Weights of a small GPT-style language model, trained from scratch on English Wikipedia: untied embeddings.
MLP neurons of a small language model. Each row is named by its layer, matrix (gate and up: input weights; down: output weights) and neuron, and shows model dimensions 16-143. Each number is 50 + 10 x the weight over its row's rms, rounded and kept within 0 to 99. A neuron's up and down rows have the sign that makes its largest values positive.
Before each neuron's rows, "fires on" lists the tokens most often at its 100 highest values on Wikipedia text that the model never trained on.

fires on: "ur", "o", "le", "b", "r", "her"
L14.gate257:57 38 60 61 54 45 65 52 36 57 47 59 76 31 57 57 77 52 51 48 51 54 57 40 49 50 43 52 42 49 49 65 52 56 47 47 75 42 60 51 40 54 50 58 55 63 61 58 33 61 58 64 50 55 55 52 54 30 57 60 55 49 46 59 52 29 35 54 40 53 62 55 76 46 77 43 42 70 53 56 41 62 32 54 51 43 26 50 63 40 42 28 51 52 63 56 59 53 48 54 49 37 60 48 62 69 23 72 52 42 59 42 45 60 47 47 46 62 63 37 50 34 46 41 46 31 67 48
L14.up257:52 62 39 38 67 48 57 52 47 36 52 42 55 60 55 36 44 46 61 67 59 42 42 50 31 57 41 48 54 63 37 50 41 36 59 59 45 68 49 74 46 58 54 41 52 53 52 59 44 46 50 66 66 62 51 45 48 55 56 51 57 43 55 35 47 42 56 45 60 30 58 61 48 60 51 39 30 52 43 58 35 55 49 65 59 61 51 62 36 56 63 34 86 59 58 52 45 57 55 49 57 39 45 33 56 41 53 55 30 76 47 45 37 50 44 51 56 37 56 62 46 33 49 40 52 61 50 29
L14.down257:49 49 57 34 43 50 51 39 46 45 54 48 56 46 44 38 68 55 44 58 49 53 45 37 66 71 51 48 68 52 66 44 61 64 43 62 61 50 64 66 52 39 51 38 50 52 76 48 52 53 61 53 33 33 49 57 53 38 61 53 51 30 55 62 48 47 57 33 44 50 35 53 53 49 62 51 51 56 53 58 62 34 39 62 52 48 38 42 42 46 33 61 56 50 74 46 66 63 50 46 43 52 45 63 47 40 32 58 47 50 58 45 47 52 50 54 58 43 54 63 32 58 47 56 39 21 53 49

fires on: "d", "ft", "al", "ted", "ta"
L11.gate173:67 47 45 49 25 57 37 32 51 54 41 71 62 52 68 53 53 32 47 59 41 29 65 59 54 59 41 57 52 44 43 45 53 58 61 49 47 58 43 65 54 50 35 42 49 34 49 40 51 66 55 46 45 53 51 51 63 49 51 44 48 52 44 59 56 51 51 40 45 25 44 44 60 42 62 59 51 68 58 68 34 51 52 24 60 80 64 57 55 47 54 53 76 47 41 62 50 54 63 45 41 39 49 49 73 50 37 42 52 38 32 41 50 42 53 57 61 53 49 58 69 49 60 50 68 23 63 66
L11.up173:54 52 65 35 41 56 44 49 52 43 61 53 49 64 36 35 56 54 69 36 59 45 37 61 44 44 59 81 43 22 41 59 52 50 53 18 50 44 41 62 46 62 65 58 50 42 57 54 62 62 67 67 56 28 56 44 57 49 48 69 46 58 39 65 55 43 40 43 52 36 50 43 44 46 40 52 46 41 66 51 62 64 34 51 51 56 36 64 60 44 58 52 47 61 50 47 49 43 35 68 55 66 44 49 44 54 46 53 34 50 51 50 43 45 51 48 46 33 41 50 49 53 45 20 43 50 40 51
L11.down173:42 57 43 58 47 48 37 58 39 62 47 38 66 51 44 46 53 44 50 43 65 32 48 58 42 74 54 51 71 44 41 55 50 52 37 65 40 60 66 47 48 45 44 38 44 46 42 54 55 33 45 40 58 50 60 61 32 38 52 67 33 30 34 58 28 55 78 42 55 53 66 54 45 62 44 53 49 72 53 62 43 40 57 53 36 37 46 52 57 56 26 38 57 61 44 30 47 37 47 46 39 57 62 58 33 50 37 64 53 53 45 42 58 63 52 43 44 37 50 62 45 46 57 52 54 50 41 46

fires on: "pe", "ve", "iz", ";"
L5.gate168:55 70 63 39 45 28 51 60 44 48 47 34 53 62 59 43 46 40 70 56 57 52 55 55 43 57 44 54 55 49 45 68 53 53 43 59 65 67 40 50 46 45 33 28 56 46 36 66 66 47 38 48 41 49 71 44 64 43 42 44 50 41 36 60 45 70 60 47 49 60 56 53 55 69 46 45 47 58 49 50 47 59 68 63 55 53 52 51 47 56 44 63 56 45 57 40 58 41 41 58 57 65 42 37 53 63 56 50 64 44 70 49 68 59 41 53 60 55 42 49 54 58 68 22 34 49 58 52
L5.up168:45 60 52 47 37 28 39 47 51 43 60 43 45 66 55 42 44 48 60 55 39 48 60 55 40 57 62 64 57 34 58 64 61 50 55 37 50 53 47 47 35 46 45 33 26 42 31 69 59 48 47 63 31 64 60 54 35 42 52 48 51 43 36 45 49 49 51 38 35 55 39 66 58 48 42 63 56 49 48 50 43 59 65 53 53 30 57 45 57 73 53 60 61 47 54 42 55 55 48 62 67 53 38 44 46 57 61 47 45 53 61 51 59 54 41 50 63 54 44 52 48 65 51 53 30 44 53 55
L5.down168:45 44 54 48 36 61 57 38 50 51 44 64 30 43 50 48 49 50 34 43 51 52 48 49 56 46 56 55 52 33 66 40 24 58 59 52 52 44 57 48 63 41 46 49 00 53 47 38 45 50 53 53 36 57 53 54 37 64 52 31 32 62 47 44 56 29 44 63 50 41 34 57 43 33 55 62 53 48 58 51 35 37 40 39 45 51 72 45 57 35 52 33 46 57 45 43 45 58 62 55 47 34 36 64 44 51 58 48 47 63 40 54 37 57 44 54 47 59 49 48 41 64 48 67 51 43 35 54

fires on: "s", "n", "o", ",", "k", "er"
L13.gate426:56 58 49 42 60 47 67 56 48 61 47 39 50 48 31 64 58 49 68 48 49 61 33 47 41 45 39 50 76 66 57 60 44 59 37 47 38 55 46 45 49 54 44 57 50 59 45 52 47 59 31 69 66 52 44 48 51 55 53 49 43 37 51 43 33 43 44 70 38 49 46 51 51 40 67 56 39 54 55 55 49 51 43 51 62 49 52 58 45 51 68 41 42 45 51 59 44 55 32 44 60 41 54 47 50 58 55 61 45 59 54 29 38 59 56 35 38 62 59 50 53 50 75 41 61 69 40 40
L13.up426:70 47 52 61 47 54 41 22 28 65 48 50 58 31 55 65 62 33 40 48 45 44 48 50 51 63 67 57 48 51 51 38 53 54 45 53 53 60 41 21 61 52 60 53 42 58 50 48 62 43 40 44 51 40 50 31 53 50 61 75 47 48 68 31 50 34 51 58 39 44 50 46 53 54 52 54 51 57 52 45 44 35 52 42 60 30 52 47 30 44 50 49 37 47 47 47 48 60 48 48 53 25 45 57 44 59 52 36 68 46 50 65 53 56 66 35 49 32 59 45 54 51 48 20 46 56 44 56
L13.down426:57 48 57 39 48 63 44 41 37 50 45 63 55 50 60 47 50 32 45 42 35 66 28 33 43 49 40 61 43 43 51 46 40 53 44 52 52 44 55 55 44 51 58 48 37 59 61 52 49 53 61 41 52 39 49 50 50 38 36 69 61 60 53 41 47 60 63 65 65 38 70 39 53 37 57 53 56 55 38 37 46 47 55 58 45 52 43 36 46 41 56 50 48 30 37 44 52 63 51 39 44 43 66 56 54 45 62 55 64 43 36 44 52 40 51 61 46 40 54 48 38 52 42 42 45 50 59 58

fires on: "e", "ist", " United", ",", "o", "l"
L16.gate130:72 41 56 58 57 67 52 61 50 55 46 58 45 49 43 61 58 67 52 53 50 52 32 59 51 63 53 56 64 62 56 45 50 48 61 53 57 36 46 57 61 57 70 61 62 52 53 39 34 65 45 62 36 56 38 32 47 52 43 62 43 53 50 49 53 43 66 49 32 49 56 49 58 43 43 32 50 58 45 62 53 44 33 53 55 61 55 50 60 47 66 60 56 41 45 38 54 47 51 32 40 44 58 37 65 51 63 36 57 40 62 47 40 58 66 52 46 59 76 42 42 60 60 44 62 49 40 43
L16.up130:44 39 46 39 29 49 42 39 46 52 60 36 50 58 41 56 55 59 40 39 51 45 43 51 42 45 58 45 63 47 37 38 37 50 30 46 44 60 34 42 57 42 66 87 48 46 50 52 67 56 66 59 43 54 42 66 64 62 52 54 50 46 50 30 59 59 41 59 37 27 51 37 44 59 41 48 36 50 37 52 44 54 70 49 69 47 41 35 41 55 49 64 72 37 59 54 42 46 48 57 65 39 43 41 64 72 64 54 49 55 52 52 40 51 42 54 46 31 40 46 37 53 59 47 53 55 47 33
L16.down130:60 50 70 63 35 72 27 43 42 53 54 48 50 53 50 50 45 50 39 51 52 38 47 64 63 41 55 49 40 39 53 60 50 56 40 38 69 28 37 62 39 56 45 33 41 48 58 53 50 36 64 36 47 42 60 40 42 45 40 49 54 39 67 58 59 48 61 53 65 39 54 63 58 60 60 58 52 55 50 44 51 42 53 58 38 48 32 53 63 40 62 58 48 60 48 52 54 41 39 44 53 42 41 61 46 31 40 53 50 48 39 34 53 65 52 39 54 59 47 47 51 68 43 34 35 36 43 39

fires on: "ur", "er", "hi", "na", "a", "o"
L14.gate321:59 57 63 42 55 46 63 58 54 50 44 59 70 42 43 63 48 58 36 58 51 57 41 50 43 51 46 72 60 61 46 55 48 47 39 72 59 43 43 63 58 34 52 54 59 52 60 62 48 49 64 69 67 46 48 49 43 36 57 42 47 43 46 43 37 52 64 47 53 42 59 64 48 50 52 44 52 46 61 81 46 44 47 62 61 43 58 59 57 44 51 42 42 40 45 72 38 51 42 34 40 48 49 21 59 50 45 61 39 42 51 42 43 50 47 55 62 47 46 46 40 17 58 53 35 43 69 34
L14.up321:60 31 70 55 43 43 45 33 24 53 53 39 53 47 61 64 62 65 57 48 61 66 54 55 43 50 54 51 50 56 50 52 60 21 49 52 54 84 35 50 19 45 60 57 53 62 52 44 43 45 43 58 64 56 65 47 32 60 69 52 46 53 40 36 48 50 51 57 57 37 42 45 60 34 47 34 42 52 42 54 62 60 52 61 55 63 39 45 56 57 39 38 54 50 33 54 54 51 49 35 38 46 57 53 51 51 50 56 40 48 57 44 41 43 52 48 35 22 50 45 52 47 49 51 59 46 54 40
L14.down321:53 42 38 61 59 59 42 39 46 38 45 56 61 59 51 51 49 54 36 51 54 31 52 72 57 41 48 52 50 49 61 52 63 59 49 48 43 30 48 49 61 31 51 50 17 42 61 53 30 42 50 41 48 50 35 53 61 44 43 37 59 46 60 65 53 44 52 36 43 51 59 48 45 51 68 49 65 62 58 35 28 44 48 44 45 53 44 37 53 46 52 56 56 59 48 43 54 62 46 64 76 44 46 45 53 26 51 21 44 42 55 27 56 44 57 47 49 54 60 48 38 60 73 62 56 57 57 41

fires on: "amp", " Char", " Mc", "pp", "bu", " Col"
L5.gate272:36 38 57 39 48 28 41 42 60 41 38 39 64 40 54 50 44 52 43 40 40 56 42 47 48 57 43 41 47 46 34 61 55 56 40 45 48 47 67 48 53 65 44 37 54 56 61 78 38 42 52 58 54 41 40 49 51 57 43 49 51 66 44 53 28 68 38 41 51 67 35 40 72 52 46 31 48 43 46 58 36 53 39 61 42 48 39 32 41 29 59 44 57 47 52 58 51 48 41 55 45 46 36 57 47 45 53 65 53 44 62 59 47 62 34 50 63 35 42 48 60 44 72 49 69 47 49 52
L5.up272:36 44 57 64 54 34 26 60 70 28 43 25 38 44 57 50 51 50 36 58 20 49 52 46 40 68 53 41 49 56 50 67 48 62 62 42 41 49 67 49 62 56 43 49 36 43 63 63 46 52 58 57 42 49 43 45 48 59 47 44 63 55 59 51 20 51 42 37 49 52 46 40 47 47 46 40 57 55 55 51 43 43 48 56 25 39 56 38 58 50 55 34 60 65 52 52 46 60 36 54 47 33 34 59 48 37 42 57 48 60 48 55 29 64 27 40 63 47 47 49 56 40 56 58 60 37 49 58
L5.down272:51 40 46 54 46 48 69 49 45 51 68 61 41 58 50 54 53 45 50 56 60 39 57 54 50 52 60 67 50 46 66 54 50 55 73 43 44 47 52 53 44 50 43 65 00 51 49 35 56 62 56 42 46 70 56 31 68 37 44 46 52 41 54 53 55 40 64 50 51 38 53 66 57 49 33 63 38 56 54 46 50 34 64 50 49 59 61 53 45 71 47 49 52 56 49 45 37 66 59 33 56 42 59 57 51 48 55 46 52 69 42 46 51 45 48 64 32 57 59 74 28 49 24 60 38 57 54 44

fires on: "y", " at", " we", " to", " who", "hi"
L17.gate488:56 61 62 29 58 63 58 55 56 45 55 39 48 32 48 51 47 38 47 54 65 38 63 53 49 56 57 61 65 68 63 48 56 51 43 64 49 52 38 68 41 50 52 54 47 44 58 48 42 46 54 36 55 58 53 50 40 46 48 49 62 58 63 42 60 42 46 59 35 59 52 42 50 60 46 33 36 46 42 36 54 62 63 58 36 62 60 57 66 65 42 43 52 50 46 44 61 55 48 65 63 71 53 51 49 64 53 66 39 53 48 36 61 57 66 48 43 67 58 40 52 43 66 51 49 77 40 28
L17.up488:58 53 46 53 44 59 44 54 34 42 52 46 40 53 55 43 34 41 41 68 53 40 48 53 59 38 58 59 58 44 60 23 50 32 53 57 60 64 44 45 54 55 62 52 36 46 50 47 34 62 26 35 38 39 69 52 47 47 50 54 39 39 37 53 60 50 55 55 72 37 70 58 36 41 70 55 50 46 62 55 46 65 61 53 61 43 68 50 43 53 33 46 40 53 52 66 62 34 44 41 65 35 58 36 43 35 61 51 60 53 38 54 46 38 53 38 55 34 39 42 36 53 64 54 57 58 39 32
L17.down488:54 58 54 48 48 42 59 63 40 55 31 68 50 57 64 43 50 58 51 48 29 52 46 54 52 46 48 70 59 51 33 39 57 56 41 46 47 61 56 58 38 51 63 44 23 56 57 60 63 43 36 46 46 34 62 53 54 65 40 63 40 51 61 54 52 52 70 45 41 54 62 46 49 55 52 70 46 70 47 39 50 47 55 41 52 42 59 55 45 37 38 57 31 48 48 70 37 56 46 45 38 28 52 47 45 59 50 52 44 54 23 64 63 42 54 56 30 42 56 58 45 66 38 57 39 47 49 51